Weights of a small transformer language model.
Training: a variant of Muon for these matrices, 737M tokens, 11239 steps.
MLP neurons of a small language model. Each row is named by its layer, matrix (gate and up: input weights; down: output weights) and neuron, and shows model dimensions 416-511. Each number is 50 + 15 x the weight over its row's rms, rounded and kept within 0 to 99. A neuron's up and down rows have the sign that makes its largest values positive.
Before each neuron's rows, "fires in" lists the words (lower case) most often at its 100 highest values on Wikipedia text that the model never trained on; "fires on" lists the tokens most often at its 100 highest values on Wikipedia text that the model never trained on. A number after a token or word is its count.

fires in: "of" 35, "since" 12, "to" 11, "by" 8
fires on: " of" 35, " to" 11, " since" 9
L7.gate16:35 27 37 46 89 65 34 27 41 53 81 74 32 68 49 77 64 34 56 59 61 55 60 45 45 50 52 56 66 60 51 49 30 55 73 13 24 47 62 60 38 33 40 86 54 39 52 53 69 23 46 39 62 15 46 39 42 28 36 35 54 48 23 32 40 42 50 44 58 24 40 50 60 31 69 53 76 51 34 52 46 56 14 73 53 49 26 34 61 57 42 37 61 50 54 49
L7.up16:40 68 42 38 60 61 47 38 47 53 29 54 50 50 31 40 56 53 46 36 60 34 82 64 42 61 75 50 72 60 68 73 46 37 40 37 66 65 72 84 37 54 76 64 68 09 61 53 47 46 58 41 69 49 85 77 82 22 48 53 50 59 51 23 75 44 71 41 46 41 73 67 31 46 53 41 40 33 39 40 36 50 35 33 37 64 63 37 54 51 34 70 45 50 33 42
L7.down16:70 60 18 37 52 23 33 37 26 50 38 45 55 38 47 53 77 33 55 63 44 51 54 44 67 65 41 54 35 38 24 53 56 78 42 46 73 83 68 74 88 47 20 56 61 44 45 33 42 48 40 60 62 92 45 60 62 76 25 49 53 52 66 37 54 59 53 59 54 43 41 68 57 67 39 68 29 35 64 66 12 70 48 62 79 53 75 29 33 46 50 47 54 61 15 72

fires in: "is" 56, "was" 16, "a" 16, "are" 4
fires on: " is" 56, " was" 16, " a" 16, " are" 4
L9.gate977:59 43 54 34 60 46 48 56 31 46 62 43 46 46 50 56 63 53 58 46 26 46 33 44 20 37 42 43 73 48 64 44 61 55 28 63 31 60 56 22 52 47 67 38 68 61 61 41 54 64 34 26 53 67 51 51 29 49 46 58 52 70 37 31 56 52 37 44 50 27 49 45 71 61 71 67 47 45 72 55 54 50 49 50 49 56 51 16 56 64 51 81 62 72 63 65
L9.up977:38 73 45 64 39 44 40 48 44 35 72 44 43 49 45 41 51 59 49 37 67 71 51 55 60 69 64 40 59 62 52 48 28 45 57 60 51 50 67 40 73 50 48 45 55 51 38 34 93 53 41 48 55 54 77 40 48 58 83 45 42 48 37 45 54 69 56 50 41 52 47 20 26 53 60 44 59 61 38 72 49 32 33 43 85 21 54 29 29 59 38 57 59 41 83 61
L9.down977:64 62 60 56 35 60 82 41 61 42 63 60 67 47 55 78 62 62 43 18 68 58 46 43 48 46 50 47 60 41 56 50 74 49 59 48 64 63 31 53 63 30 64 55 40 53 42 48 49 71 47 58 41 31 35 64 68 24 42 54 81 77 36 52 69 26 33 48 44 51 56 58 46 42 83 50 40 50 48 39 41 24 00 57 49 51 44 47 68 52 43 81 49 53 58 55

fires in: "the" 47, "both" 7, "fora" 5, "hezbollah" 4, "item" 4
fires on: " The" 53, " He" 8, " For" 8, " Both" 7, " Her" 4, " Not" 4
L9.gate734:62 23 49 42 27 51 55 41 39 31 74 63 48 36 48 63 42 53 43 53 40 39 57 63 65 88 56 50 49 44 22 44 55 52 36 22 13 36 52 53 53 49 75 54 44 48 50 22 72 57 42 67 50 40 65 33 39 61 25 51 44 33 41 67 52 42 55 49 54 27 25 42 68 36 38 99 59 58 68 64 32 51 41 61 41 65 54 32 63 21 63 30 34 87 33 53
L9.up734:59 57 25 62 43 37 73 37 52 68 67 23 34 44 31 62 51 41 44 36 51 40 54 31 62 29 67 39 47 37 56 44 38 58 69 51 43 64 50 19 47 71 67 45 52 36 31 57 22 57 23 54 85 42 50 50 21 74 53 63 21 32 46 28 39 43 66 79 46 40 48 91 52 56 59 65 50 16 64 64 64 69 64 69 39 75 57 58 58 56 45 55 33 72 73 47
L9.down734:46 45 44 40 76 72 33 49 48 55 57 49 81 31 40 41 49 29 45 62 59 27 51 36 73 47 70 61 31 56 41 52 63 43 65 38 24 43 51 56 63 32 52 68 47 25 60 43 78 19 43 71 52 45 38 29 44 34 56 40 51 53 58 79 49 47 52 44 53 61 46 51 65 66 90 32 40 52 24 43 33 53 41 55 41 67 43 65 79 28 46 22 63 29 25 77

fires in: "a" 25, "two" 10, "one" 8, "s" 6, "time" 5, "the" 4
fires on: " a" 34, " two" 10, " one" 7, " an" 7, " the" 6
L7.gate167:53 65 49 53 57 59 35 51 42 51 56 55 85 35 42 47 70 42 39 78 38 25 56 64 71 85 29 44 66 28 57 36 81 48 50 66 39 35 66 50 41 36 55 63 34 40 46 54 74 45 33 72 46 62 27 44 46 39 64 44 17 58 58 50 64 48 64 55 31 47 41 61 52 81 16 68 70 51 16 54 42 62 46 65 29 64 56 32 53 50 44 71 43 53 37 56
L7.up167:65 44 32 61 54 33 59 43 38 38 75 60 48 20 31 50 77 24 59 64 59 33 55 61 51 53 58 65 42 44 46 44 43 58 75 57 41 92 50 67 36 56 75 61 28 35 40 68 72 44 31 26 53 66 55 50 37 65 65 35 67 32 43 41 47 45 47 49 40 60 42 40 41 56 44 38 47 58 47 58 56 40 56 57 35 59 69 33 42 65 41 73 32 42 44 72
L7.down167:52 45 37 57 51 58 44 66 50 41 30 57 34 55 63 24 30 55 52 14 36 32 41 47 45 67 55 65 60 92 52 84 86 32 70 65 57 59 38 46 40 61 51 31 81 56 63 28 20 57 59 54 53 57 33 67 43 83 51 76 44 44 53 21 51 47 51 60 58 75 34 47 33 76 61 65 61 32 65 58 29 67 40 40 56 40 53 41 50 57 30 24 74 71 73 42

fires in: "of" 44, "meet" 6, "in" 5, "to" 5
fires on: " of" 44, " meet" 6, " in" 5, " to" 5
L10.gate1216:38 50 48 52 42 25 40 49 49 43 43 60 49 55 49 69 43 45 57 59 52 56 47 33 43 53 47 42 68 70 33 17 58 30 40 38 40 48 20 57 48 42 33 47 36 53 44 37 45 47 49 27 49 62 46 99 34 49 75 78 76 50 56 61 41 48 60 39 62 55 43 14 38 38 61 57 61 67 48 45 26 26 55 78 55 31 12 67 53 50 34 49 64 75 37 52
L10.up1216:54 61 42 57 55 40 43 79 46 48 47 46 48 46 24 34 47 51 71 27 67 94 89 43 43 48 69 35 61 68 69 58 61 30 51 52 20 58 56 37 51 23 43 10 41 54 59 52 52 30 69 34 15 41 73 75 45 45 63 98 33 51 69 47 58 48 40 49 33 33 59 67 65 35 52 47 33 42 41 46 42 52 66 39 54 61 35 44 67 32 28 64 37 67 48 46
L10.down1216:42 45 37 75 38 48 42 49 48 63 51 73 55 63 52 38 80 40 41 47 68 53 57 41 53 65 53 52 55 84 23 54 60 32 45 47 27 65 29 27 55 73 84 59 41 42 24 49 15 38 18 55 44 71 77 60 30 41 42 57 71 56 65 76 37 56 52 50 94 39 67 27 49 30 66 32 52 39 50 55 48 34 48 35 24 35 78 54 58 51 57 34 41 74 53 43

fires in: "of" 66, "to" 11, "for" 9, "in" 8
fires on: " of" 66, " to" 12, " for" 10, " in" 9
L9.gate1134:43 44 70 35 21 79 41 39 53 50 24 60 59 48 38 41 47 41 51 56 55 71 42 43 47 55 42 49 61 87 55 51 52 45 45 58 50 63 45 85 74 73 54 40 48 48 52 39 53 50 54 17 43 37 51 72 54 66 42 64 59 59 52 16 79 34 30 59 35 60 44 50 57 68 62 58 70 45 66 67 43 65 56 70 47 44 37 26 43 27 37 68 67 70 61 57
L9.up1134:39 61 59 25 40 47 45 36 27 55 50 50 58 62 09 64 49 35 67 46 37 51 61 38 40 34 63 49 52 39 68 53 75 34 46 42 38 66 35 65 66 64 65 32 44 42 53 36 62 48 61 47 40 40 46 15 57 28 72 82 46 55 36 54 58 60 49 29 53 53 40 28 51 50 49 42 44 40 71 48 66 33 53 64 44 57 57 32 29 44 61 62 58 53 61 47
L9.down1134:69 46 50 66 54 57 70 42 42 47 72 27 25 61 84 50 62 43 41 33 43 43 53 39 51 36 74 41 62 74 45 48 18 33 38 72 56 48 32 47 58 69 41 34 51 48 40 89 39 48 65 52 53 54 32 43 48 54 94 59 32 16 98 36 49 52 66 33 54 53 60 73 54 24 37 43 58 43 36 53 42 45 46 59 47 38 51 43 34 60 59 34 26 53 37 23

fires in: "the" 50, "s" 5, "that" 5, "a" 5, "their" 4
fires on: " the" 49, "'s" 5, " that" 5, " a" 5, " their" 4
L10.gate1118:60 52 68 40 39 44 45 62 34 52 44 52 53 71 37 45 35 73 32 24 52 41 49 33 50 49 53 37 64 40 57 65 43 49 45 60 59 41 69 47 41 61 39 53 47 52 75 46 64 54 52 82 49 45 48 52 60 51 36 38 56 68 47 52 50 39 52 52 61 64 70 59 66 55 52 33 54 68 35 41 54 28 24 32 66 42 38 58 58 55 54 42 42 27 70 43
L10.up1118:53 41 88 24 48 51 53 61 42 34 49 13 68 52 46 63 40 50 69 35 55 42 36 64 57 62 40 48 70 27 40 50 51 23 72 34 48 59 66 40 63 37 61 46 41 65 55 72 46 65 36 38 56 38 53 74 47 25 49 74 43 63 24 33 77 36 74 33 41 44 45 42 82 18 49 30 54 45 51 51 80 36 37 64 66 52 62 65 73 33 47 29 56 59 50 58
L10.down1118:53 46 65 46 52 46 42 73 60 64 36 52 13 16 59 63 46 64 66 46 32 48 55 15 31 54 42 55 68 29 44 40 47 36 40 45 68 46 48 55 37 51 58 37 49 71 70 52 30 75 35 21 58 42 59 41 48 38 40 31 39 31 45 49 39 61 66 66 17 50 52 55 54 13 57 59 57 59 50 62 54 48 41 43 58 49 24 57 42 60 46 53 73 32 62 42

fires in: "of" 20, "in" 17, "at" 7, "near" 6, "the" 6, "into" 5
fires on: " of" 20, " in" 17, " at" 7, " near" 6, " the" 6, " into" 5
L7.gate160:52 63 67 49 45 07 47 70 58 68 70 46 54 54 73 65 36 68 54 52 71 29 54 31 33 62 43 38 43 59 19 15 43 71 69 26 39 39 40 44 65 42 77 52 68 26 57 33 58 63 43 51 17 57 49 65 60 48 44 66 38 45 24 44 54 49 47 21 23 44 36 71 50 34 67 59 68 33 52 43 49 46 60 53 68 33 25 35 72 63 48 38 54 55 55 79
L7.up160:44 44 59 60 58 48 42 81 61 35 70 50 57 56 56 65 56 36 45 47 70 55 65 53 54 62 37 44 47 55 26 09 54 63 47 64 60 80 56 48 57 45 83 57 66 42 34 48 43 57 42 38 45 51 49 36 31 42 44 67 38 32 79 52 56 45 33 54 44 40 75 74 48 56 57 66 64 38 51 28 55 63 75 21 71 64 59 37 63 80 37 35 49 93 59 42
L7.down160:59 39 51 58 55 43 50 68 57 42 45 68 42 73 44 48 42 37 43 87 44 42 47 35 42 36 57 51 72 51 36 40 58 32 45 30 31 49 57 60 54 45 58 55 50 57 38 70 67 70 42 46 39 51 81 66 60 36 54 11 42 50 72 69 61 39 53 65 45 38 16 35 46 30 68 46 61 49 35 67 68 56 66 47 33 40 49 49 33 73 64 54 43 30 52 31

fires in: "of" 64, "king" 8, "in" 4, "president" 4
fires on: " of" 64, " King" 8, " in" 4
L7.gate1103:50 79 39 33 48 48 49 43 91 66 51 71 41 51 55 60 45 57 48 45 48 57 68 45 71 34 65 29 80 32 47 42 47 38 49 36 29 18 46 40 55 15 49 55 44 67 30 49 55 48 45 46 42 69 65 52 51 65 41 61 46 81 41 57 50 64 93 36 43 63 21 50 51 34 78 63 55 40 53 56 37 49 70 36 68 41 30 39 88 53 51 36 42 44 28 46
L7.up1103:19 40 61 46 35 63 64 32 62 47 55 47 51 32 17 41 46 64 52 24 55 56 63 76 41 37 62 43 66 17 59 51 31 63 63 65 49 39 36 51 44 63 32 66 39 57 65 88 49 44 44 42 13 49 50 51 60 48 43 66 49 38 44 51 30 63 47 39 61 50 39 33 55 40 55 45 55 60 17 38 57 59 49 54 39 49 66 58 62 36 55 49 44 59 64 59
L7.down1103:45 45 42 64 33 39 23 31 54 50 53 54 61 46 68 50 58 36 29 52 93 57 52 45 51 56 45 49 70 26 69 36 50 54 31 48 56 71 51 37 46 63 46 50 37 31 52 50 27 35 59 38 22 42 40 50 68 63 44 42 46 71 45 53 47 36 55 55 43 39 26 52 32 66 37 50 69 61 38 43 41 39 47 55 49 45 43 73 31 13 52 44 20 54 34 46

fires in: "and" 29, "s" 18, "the" 11, "in" 7, "by" 5
fires on: " and" 29, "'s" 17, " the" 10, " in" 8, " by" 5
L8.gate179:57 44 59 38 41 46 52 43 53 56 61 62 44 56 61 55 70 34 71 66 20 50 50 48 54 36 80 46 68 58 40 28 47 37 49 83 33 48 75 36 74 49 73 33 34 52 48 42 54 66 52 69 24 45 75 36 62 41 73 51 71 92 36 33 44 56 31 48 49 59 61 28 71 77 51 82 59 55 23 51 73 16 73 53 51 59 67 43 44 37 47 42 51 30 40 44
L8.up179:26 66 45 71 52 49 72 40 69 46 44 51 56 48 54 42 66 10 65 28 42 52 60 61 29 57 67 36 56 60 52 28 58 25 70 72 50 38 47 50 30 58 58 42 47 54 70 62 41 50 65 36 54 75 38 26 66 65 36 54 72 42 57 53 41 46 40 75 42 40 72 43 45 53 38 34 41 71 42 63 56 62 50 40 42 63 58 58 80 56 46 56 75 26 43 56
L8.down179:53 53 45 42 15 34 57 40 58 57 68 32 68 47 55 12 43 57 53 70 56 45 29 27 35 49 34 38 73 54 26 64 42 55 23 73 59 43 17 36 61 53 62 54 42 68 73 49 46 74 66 54 48 56 51 44 59 25 21 46 23 33 25 61 35 53 52 41 52 47 62 57 31 42 60 71 48 61 64 65 46 40 45 42 48 43 65 45 45 73 18 49 56 59 44 45

fires in: "the" 38, "in" 12, "is" 10, "a" 4
fires on: " the" 36, " in" 12, " is" 10, " a" 4
L9.gate478:35 34 63 50 57 34 65 72 44 70 64 48 70 45 48 41 52 61 68 39 57 54 49 43 56 55 66 55 67 57 54 53 24 54 62 60 42 70 36 08 24 21 62 68 70 41 66 50 57 45 50 80 52 65 47 48 48 44 91 40 62 54 50 72 70 63 69 52 52 32 46 44 63 64 38 57 58 69 47 66 19 47 47 48 45 34 61 45 59 44 60 31 32 47 49 50
L9.up478:59 59 36 55 43 36 55 43 68 41 63 66 61 66 38 41 54 40 63 09 47 49 34 71 55 81 62 75 38 47 41 38 38 45 55 36 36 63 49 57 42 59 28 35 36 49 57 56 38 45 50 43 45 38 76 39 47 41 58 20 62 61 49 39 33 38 37 50 55 17 41 52 61 43 59 54 47 34 57 40 47 55 20 75 39 52 71 39 48 40 56 76 29 46 37 44
L9.down478:45 69 48 55 54 66 54 53 50 26 23 79 49 44 65 26 25 53 64 46 74 03 61 35 40 38 36 55 73 45 53 58 66 36 57 46 51 74 60 28 53 27 48 43 27 85 44 69 36 74 37 67 84 50 43 45 47 55 54 52 61 35 56 38 54 78 56 59 67 34 58 63 60 45 43 22 55 59 64 35 62 41 49 39 44 56 28 49 38 80 32 25 33 52 41 76

fires in: "is" 26, "was" 9, "at" 8, "s" 6, "to" 6, "on" 6
fires on: " is" 25, " was" 9, " at" 8, "'s" 6, " to" 6, " on" 6
L7.gate1080:63 35 57 58 61 37 60 35 50 84 72 40 55 49 29 42 58 19 51 53 56 42 51 35 33 55 51 34 69 74 57 38 73 53 51 85 44 76 41 54 49 21 55 55 39 49 47 59 42 69 34 39 55 46 46 40 30 39 60 20 25 52 41 61 60 26 36 67 06 37 64 59 49 70 42 63 43 23 60 69 57 80 68 44 45 68 77 49 27 30 28 52 27 29 93 55
L7.up1080:50 39 40 39 47 50 41 54 54 56 62 32 49 72 46 60 53 64 78 36 26 57 52 35 42 52 45 24 54 56 44 54 59 83 57 66 61 55 28 40 59 44 61 42 53 40 44 71 61 33 33 70 31 45 63 50 43 36 49 20 62 36 35 00 41 38 42 37 36 38 75 35 50 63 24 23 21 46 36 87 37 24 45 26 46 56 31 43 32 42 43 65 64 40 42 39
L7.down1080:44 80 79 59 54 50 52 47 88 61 50 44 50 28 65 18 63 49 78 25 40 35 62 54 53 32 50 37 48 42 27 33 47 66 59 71 41 55 57 36 80 39 71 55 32 57 33 67 44 51 59 48 50 71 37 46 53 49 24 72 61 44 75 23 62 62 62 30 78 28 55 62 45 87 74 18 59 34 45 86 54 35 56 52 46 59 47 55 84 83 53 35 37 33 68 56

fires in: "with" 45, "of" 28, "by" 18
fires on: " with" 33, " of" 27, " by" 18, "with" 9
L8.gate645:36 61 41 43 38 37 49 60 46 40 72 55 47 65 52 08 60 48 34 37 54 44 37 34 43 39 54 52 52 66 41 60 55 85 58 64 73 62 71 71 46 75 69 58 26 60 51 60 67 80 63 19 52 32 34 56 38 53 41 48 53 37 64 55 64 52 70 24 59 50 48 51 54 36 56 52 60 55 57 60 45 58 85 51 68 75 38 36 62 58 42 45 31 49 15 27
L8.up645:44 32 36 61 52 37 43 23 43 41 78 21 44 54 42 67 34 66 40 47 37 42 63 50 62 64 39 43 63 34 41 75 46 71 80 46 38 74 55 58 73 54 74 64 43 44 24 45 50 52 49 28 56 44 37 63 53 95 58 46 27 72 87 24 64 61 77 35 53 42 54 51 73 36 63 43 64 50 38 65 84 83 42 41 35 69 53 32 40 69 43 38 66 59 47 47
L8.down645:33 65 62 61 56 39 41 51 51 61 36 45 37 42 63 68 39 64 60 43 55 41 28 44 58 35 49 59 37 55 63 26 34 50 82 54 69 55 44 45 30 17 50 68 44 49 56 70 51 68 62 49 59 44 78 83 78 46 45 46 04 40 61 63 32 37 68 71 30 48 38 51 71 51 51 44 66 38 48 74 25 67 54 66 33 27 40 36 47 58 49 53 60 50 63 60

fires in: "the" 26, "census" 8, "history" 7, "list" 4, "hezbollah" 4, "listen" 4
fires on: " The" 27, " census" 7, " He" 6, " History" 5, "List" 5, " War" 5
L5.gate563:49 55 46 44 37 25 49 50 66 65 45 51 51 46 52 32 35 37 47 60 58 45 43 46 64 31 62 37 61 75 53 71 50 51 41 62 71 29 35 63 36 72 49 56 61 36 56 43 40 65 78 45 40 24 64 46 52 62 09 47 57 52 58 63 35 42 85 62 26 31 38 57 58 49 53 86 59 37 66 47 44 57 34 34 68 52 34 23 61 56 32 51 61 81 78 54
L5.up563:38 90 36 30 76 49 69 49 59 43 72 58 37 75 33 44 28 42 28 44 50 51 28 47 59 49 49 50 82 27 56 43 77 44 36 66 59 52 59 59 29 94 61 64 57 82 47 53 38 64 48 27 41 49 61 55 66 56 45 50 49 18 35 41 34 43 68 52 61 26 21 42 61 52 69 50 19 46 59 52 61 37 43 53 49 46 57 69 58 44 27 54 61 80 66 33
L5.down563:49 44 27 63 33 35 69 53 62 47 30 66 60 70 79 40 56 29 39 66 39 58 48 45 31 52 54 60 77 30 47 53 51 48 56 35 48 66 51 81 63 55 91 62 47 46 38 42 61 53 63 45 68 47 43 74 27 63 82 45 59 43 23 51 34 63 39 42 61 66 36 69 51 46 60 39 28 47 26 42 60 51 66 36 35 34 78 37 46 36 48 52 52 18 39 83

fires in: "the" 22, "this" 12, "same" 6, "that" 5, "his" 5
fires on: " the" 22, " this" 12, " same" 6, " that" 5, " his" 5
L10.gate525:40 23 71 37 58 49 43 56 43 80 68 43 55 53 46 50 20 47 47 52 35 59 41 50 37 48 59 38 52 39 56 43 68 39 49 44 39 56 59 39 46 16 40 65 38 43 64 57 60 31 31 81 67 53 39 94 54 42 62 46 38 41 40 52 58 47 52 47 62 65 62 71 49 35 39 58 62 44 44 55 74 31 43 34 89 27 52 38 69 54 48 36 52 48 55 65
L10.up525:54 33 51 62 45 11 61 54 32 51 60 33 87 58 35 77 40 63 48 71 67 70 59 64 64 49 54 48 45 63 63 28 59 74 50 40 75 61 70 37 38 56 39 46 27 42 54 50 47 59 17 55 48 38 36 55 55 57 43 51 38 57 27 51 82 33 32 38 70 67 90 50 42 38 49 40 80 74 45 46 62 58 46 48 23 50 29 44 31 51 42 54 69 65 35 28
L10.down525:28 59 71 63 50 24 35 51 31 71 36 63 31 35 54 37 72 72 58 29 70 24 35 69 37 55 64 56 26 67 44 49 54 40 54 53 26 54 64 32 44 59 54 28 22 38 43 56 78 40 60 29 42 33 40 70 55 51 57 65 61 39 55 47 44 44 27 38 42 28 50 59 62 61 38 50 30 61 64 50 53 19 77 55 66 55 53 51 44 63 84 70 69 39 43 54

fires in: "to" 27, "was" 16, "by" 8, "about" 7
fires on: " to" 27, " was" 16, " by" 8, " about" 7
L8.gate881:69 50 46 30 61 43 67 42 61 73 64 42 47 75 35 47 68 52 46 41 66 59 51 32 38 40 57 40 60 33 51 53 67 41 73 50 36 54 49 45 42 58 96 37 45 36 25 56 46 52 49 50 40 60 32 57 63 40 52 48 34 31 51 49 77 39 72 23 33 44 28 48 61 51 36 21 68 39 30 56 44 66 34 54 53 25 56 37 77 54 38 46 42 64 56 47
L8.up881:66 51 65 46 59 52 57 42 51 54 43 37 76 66 35 47 25 63 71 68 18 53 61 36 64 54 75 57 71 36 82 44 28 41 45 59 46 58 56 48 74 69 36 68 54 32 60 71 60 62 38 71 53 46 69 38 59 51 55 28 58 40 47 58 90 84 46 45 49 49 63 43 42 25 61 39 36 68 44 44 52 59 49 52 34 69 26 51 36 43 27 34 45 69 44 61
L8.down881:55 21 44 59 48 67 49 70 33 40 80 45 61 56 35 43 56 30 47 32 43 63 68 48 40 45 64 73 39 38 66 50 72 60 48 46 42 59 69 51 28 85 28 49 53 51 72 58 40 77 34 42 47 32 55 25 73 50 38 55 53 59 60 50 50 49 61 43 29 62 56 31 58 54 34 36 36 56 68 42 64 43 42 51 45 47 35 41 54 57 66 62 50 30 29 48

fires in: "a" 34, "by" 17, "on" 10, "in" 6, "to" 6
fires on: " a" 40, " by" 17, " on" 9, " in" 6, " to" 6, " p" 4
L9.gate773:43 55 25 54 67 36 50 47 35 40 95 35 69 56 40 29 56 53 47 51 62 34 63 59 64 43 56 58 67 57 58 43 63 50 88 52 32 53 66 71 60 74 77 63 66 65 37 30 54 47 65 30 41 47 00 51 45 74 75 39 37 48 58 36 46 41 37 52 75 45 46 45 75 56 14 58 69 61 46 42 24 46 69 45 59 41 56 57 36 38 40 58 68 32 46 82
L9.up773:29 52 35 67 43 62 47 49 61 58 58 46 77 46 42 44 17 22 58 39 42 76 70 35 44 58 56 24 45 53 68 70 73 47 74 45 64 66 62 45 54 74 65 40 45 35 50 45 52 36 40 51 44 39 56 59 38 63 62 57 77 47 48 41 40 12 37 57 49 43 71 45 41 33 52 51 60 36 64 67 48 45 68 57 21 62 42 40 57 62 41 58 67 39 43 58
L9.down773:42 78 69 90 48 54 44 43 57 27 67 37 51 43 51 47 53 70 49 45 41 64 65 41 52 62 48 46 68 43 33 48 16 66 61 46 63 78 65 41 54 57 41 72 34 61 74 62 39 63 60 71 57 42 59 64 48 68 19 68 28 28 39 34 61 63 33 45 38 29 61 60 45 57 52 63 49 37 52 67 43 73 35 58 44 57 40 49 10 66 39 48 77 70 46 43

fires in: "of" 90
fires on: " of" 90
L5.gate36:60 28 55 45 30 39 29 48 53 29 63 29 62 67 36 49 25 45 59 51 23 48 55 53 40 29 22 59 63 64 22 32 44 82 52 27 37 46 63 80 39 61 35 34 46 74 80 32 72 60 80 27 44 59 41 54 41 33 47 76 60 42 72 36 53 61 45 34 56 45 53 41 98 31 52 62 65 37 49 73 55 19 57 55 71 21 38 32 48 80 48 37 48 57 40 41
L5.up36:48 30 81 69 59 82 49 19 40 49 46 43 63 64 60 51 56 65 69 76 49 51 45 32 26 38 55 55 48 64 45 68 25 55 44 57 31 57 73 89 38 51 68 70 47 24 63 35 81 34 55 26 54 29 41 51 53 69 19 32 45 75 53 33 84 50 46 53 62 56 80 35 34 39 84 42 36 49 54 37 67 83 35 50 34 33 50 52 38 76 68 55 78 50 86 65
L5.down36:31 42 42 66 45 76 12 54 40 52 36 28 55 18 58 69 47 75 68 66 58 47 41 20 66 45 77 58 24 61 29 68 61 51 36 61 50 55 32 47 66 34 43 35 31 08 26 59 64 55 15 60 44 53 74 65 62 49 33 37 45 47 64 68 31 37 57 27 49 52 38 32 38 57 58 45 46 45 45 21 22 58 57 28 49 65 66 57 33 25 61 43 56 51 51 18

fires in: "the" 79, "is" 5
fires on: " The" 77, "The" 10, " is" 5, " the" 4
L9.gate168:50 46 78 42 48 58 23 46 40 46 71 45 60 35 54 28 39 39 44 66 38 62 55 72 48 35 51 23 38 44 49 49 56 66 43 67 28 73 49 52 68 67 47 52 56 74 40 65 50 54 39 53 41 61 28 70 37 71 41 67 41 27 32 49 49 16 32 43 19 45 40 52 72 58 56 66 49 61 66 41 58 52 38 59 54 45 57 48 45 41 65 50 54 55 67 79
L9.up168:22 42 59 55 42 33 48 34 51 40 58 16 42 44 56 45 56 63 33 33 53 72 49 30 26 73 70 63 50 58 41 31 40 61 99 50 50 50 58 57 51 41 48 44 54 27 36 30 41 56 64 46 41 17 66 39 58 40 46 48 14 65 61 53 59 57 41 29 41 36 67 41 37 21 41 57 26 43 66 64 42 77 58 65 70 56 53 33 63 64 31 69 69 30 36 39
L9.down168:56 78 68 74 22 41 54 45 70 38 45 49 50 47 56 15 46 62 59 61 48 32 58 43 46 29 52 47 43 53 63 25 63 55 43 42 55 66 45 53 50 62 62 57 58 59 34 56 56 51 53 71 36 46 41 37 38 34 39 49 23 49 43 23 30 60 46 69 40 35 42 44 57 24 74 67 64 47 25 61 69 51 54 55 28 36 52 51 26 30 58 29 63 26 08 54

fires in: "the" 60, "s" 9, "his" 8, "its" 4
fires on: " the" 59, "'s" 9, " his" 8, " its" 4
L10.gate792:56 14 44 50 51 72 39 82 43 35 40 44 35 48 61 52 37 80 60 47 40 61 61 30 30 67 59 51 60 48 31 55 75 28 43 21 58 54 54 31 70 39 44 61 46 45 25 33 44 27 63 35 53 59 56 23 46 20 21 20 55 15 39 39 46 35 51 32 43 19 52 36 59 47 47 78 83 70 45 47 55 62 66 16 51 64 61 20 62 66 33 37 52 45 67 45
L10.up792:36 71 96 52 33 44 60 36 44 62 48 50 46 52 35 76 42 48 66 52 49 54 77 83 68 76 61 64 48 49 69 40 64 71 48 52 48 33 66 32 34 40 55 35 58 61 65 28 60 60 65 51 27 26 47 59 58 52 46 50 25 57 48 22 34 40 51 43 51 48 66 60 68 50 54 38 44 59 29 55 67 16 56 55 36 51 27 68 46 65 50 51 53 37 50 36
L10.down792:56 33 22 70 60 45 51 58 43 47 45 82 46 50 40 52 35 59 27 64 48 41 48 48 51 47 62 55 73 46 31 35 40 44 62 41 74 44 53 47 62 48 58 53 61 56 44 48 43 40 58 67 59 54 60 55 48 32 34 56 63 45 39 66 57 62 31 46 64 29 42 50 35 28 32 82 51 45 44 44 52 45 45 42 74 47 73 32 52 33 41 50 51 55 44 67

fires in: "to" 18, "for" 16, "on" 14, "than" 12, "of" 7
fires on: " to" 18, " for" 16, " on" 14, " than" 12, " of" 7
L7.gate120:59 43 57 78 46 43 63 36 48 48 33 15 46 55 18 50 53 45 43 60 55 40 54 55 64 50 25 39 58 57 47 50 38 66 35 57 58 46 74 51 51 70 50 61 39 50 44 30 11 52 63 66 40 19 20 59 48 46 57 72 28 70 38 68 54 59 37 42 48 60 41 74 69 34 76 59 47 53 36 39 47 65 34 42 32 46 44 70 34 79 56 75 38 45 50 56
L7.up120:47 59 21 45 62 57 43 68 50 49 75 45 52 66 61 72 49 45 79 37 49 63 70 66 26 64 69 35 41 61 52 51 56 30 67 46 57 25 33 61 84 91 72 55 25 42 69 53 66 48 40 48 49 67 40 46 57 67 49 54 45 57 48 20 69 42 54 39 20 27 46 64 52 40 66 68 42 50 70 87 18 32 63 63 54 30 42 49 53 40 26 70 78 49 20 53
L7.down120:33 68 47 54 41 27 44 73 53 48 45 35 83 46 50 24 31 52 55 48 56 46 41 41 67 23 55 51 47 45 46 27 54 47 32 42 63 51 45 37 37 06 60 33 42 46 48 38 51 41 69 23 63 38 65 53 49 49 60 36 72 39 85 44 65 42 52 73 33 52 59 33 34 38 40 74 38 48 49 37 54 40 37 41 54 57 51 18 84 60 61 40 69 34 53 69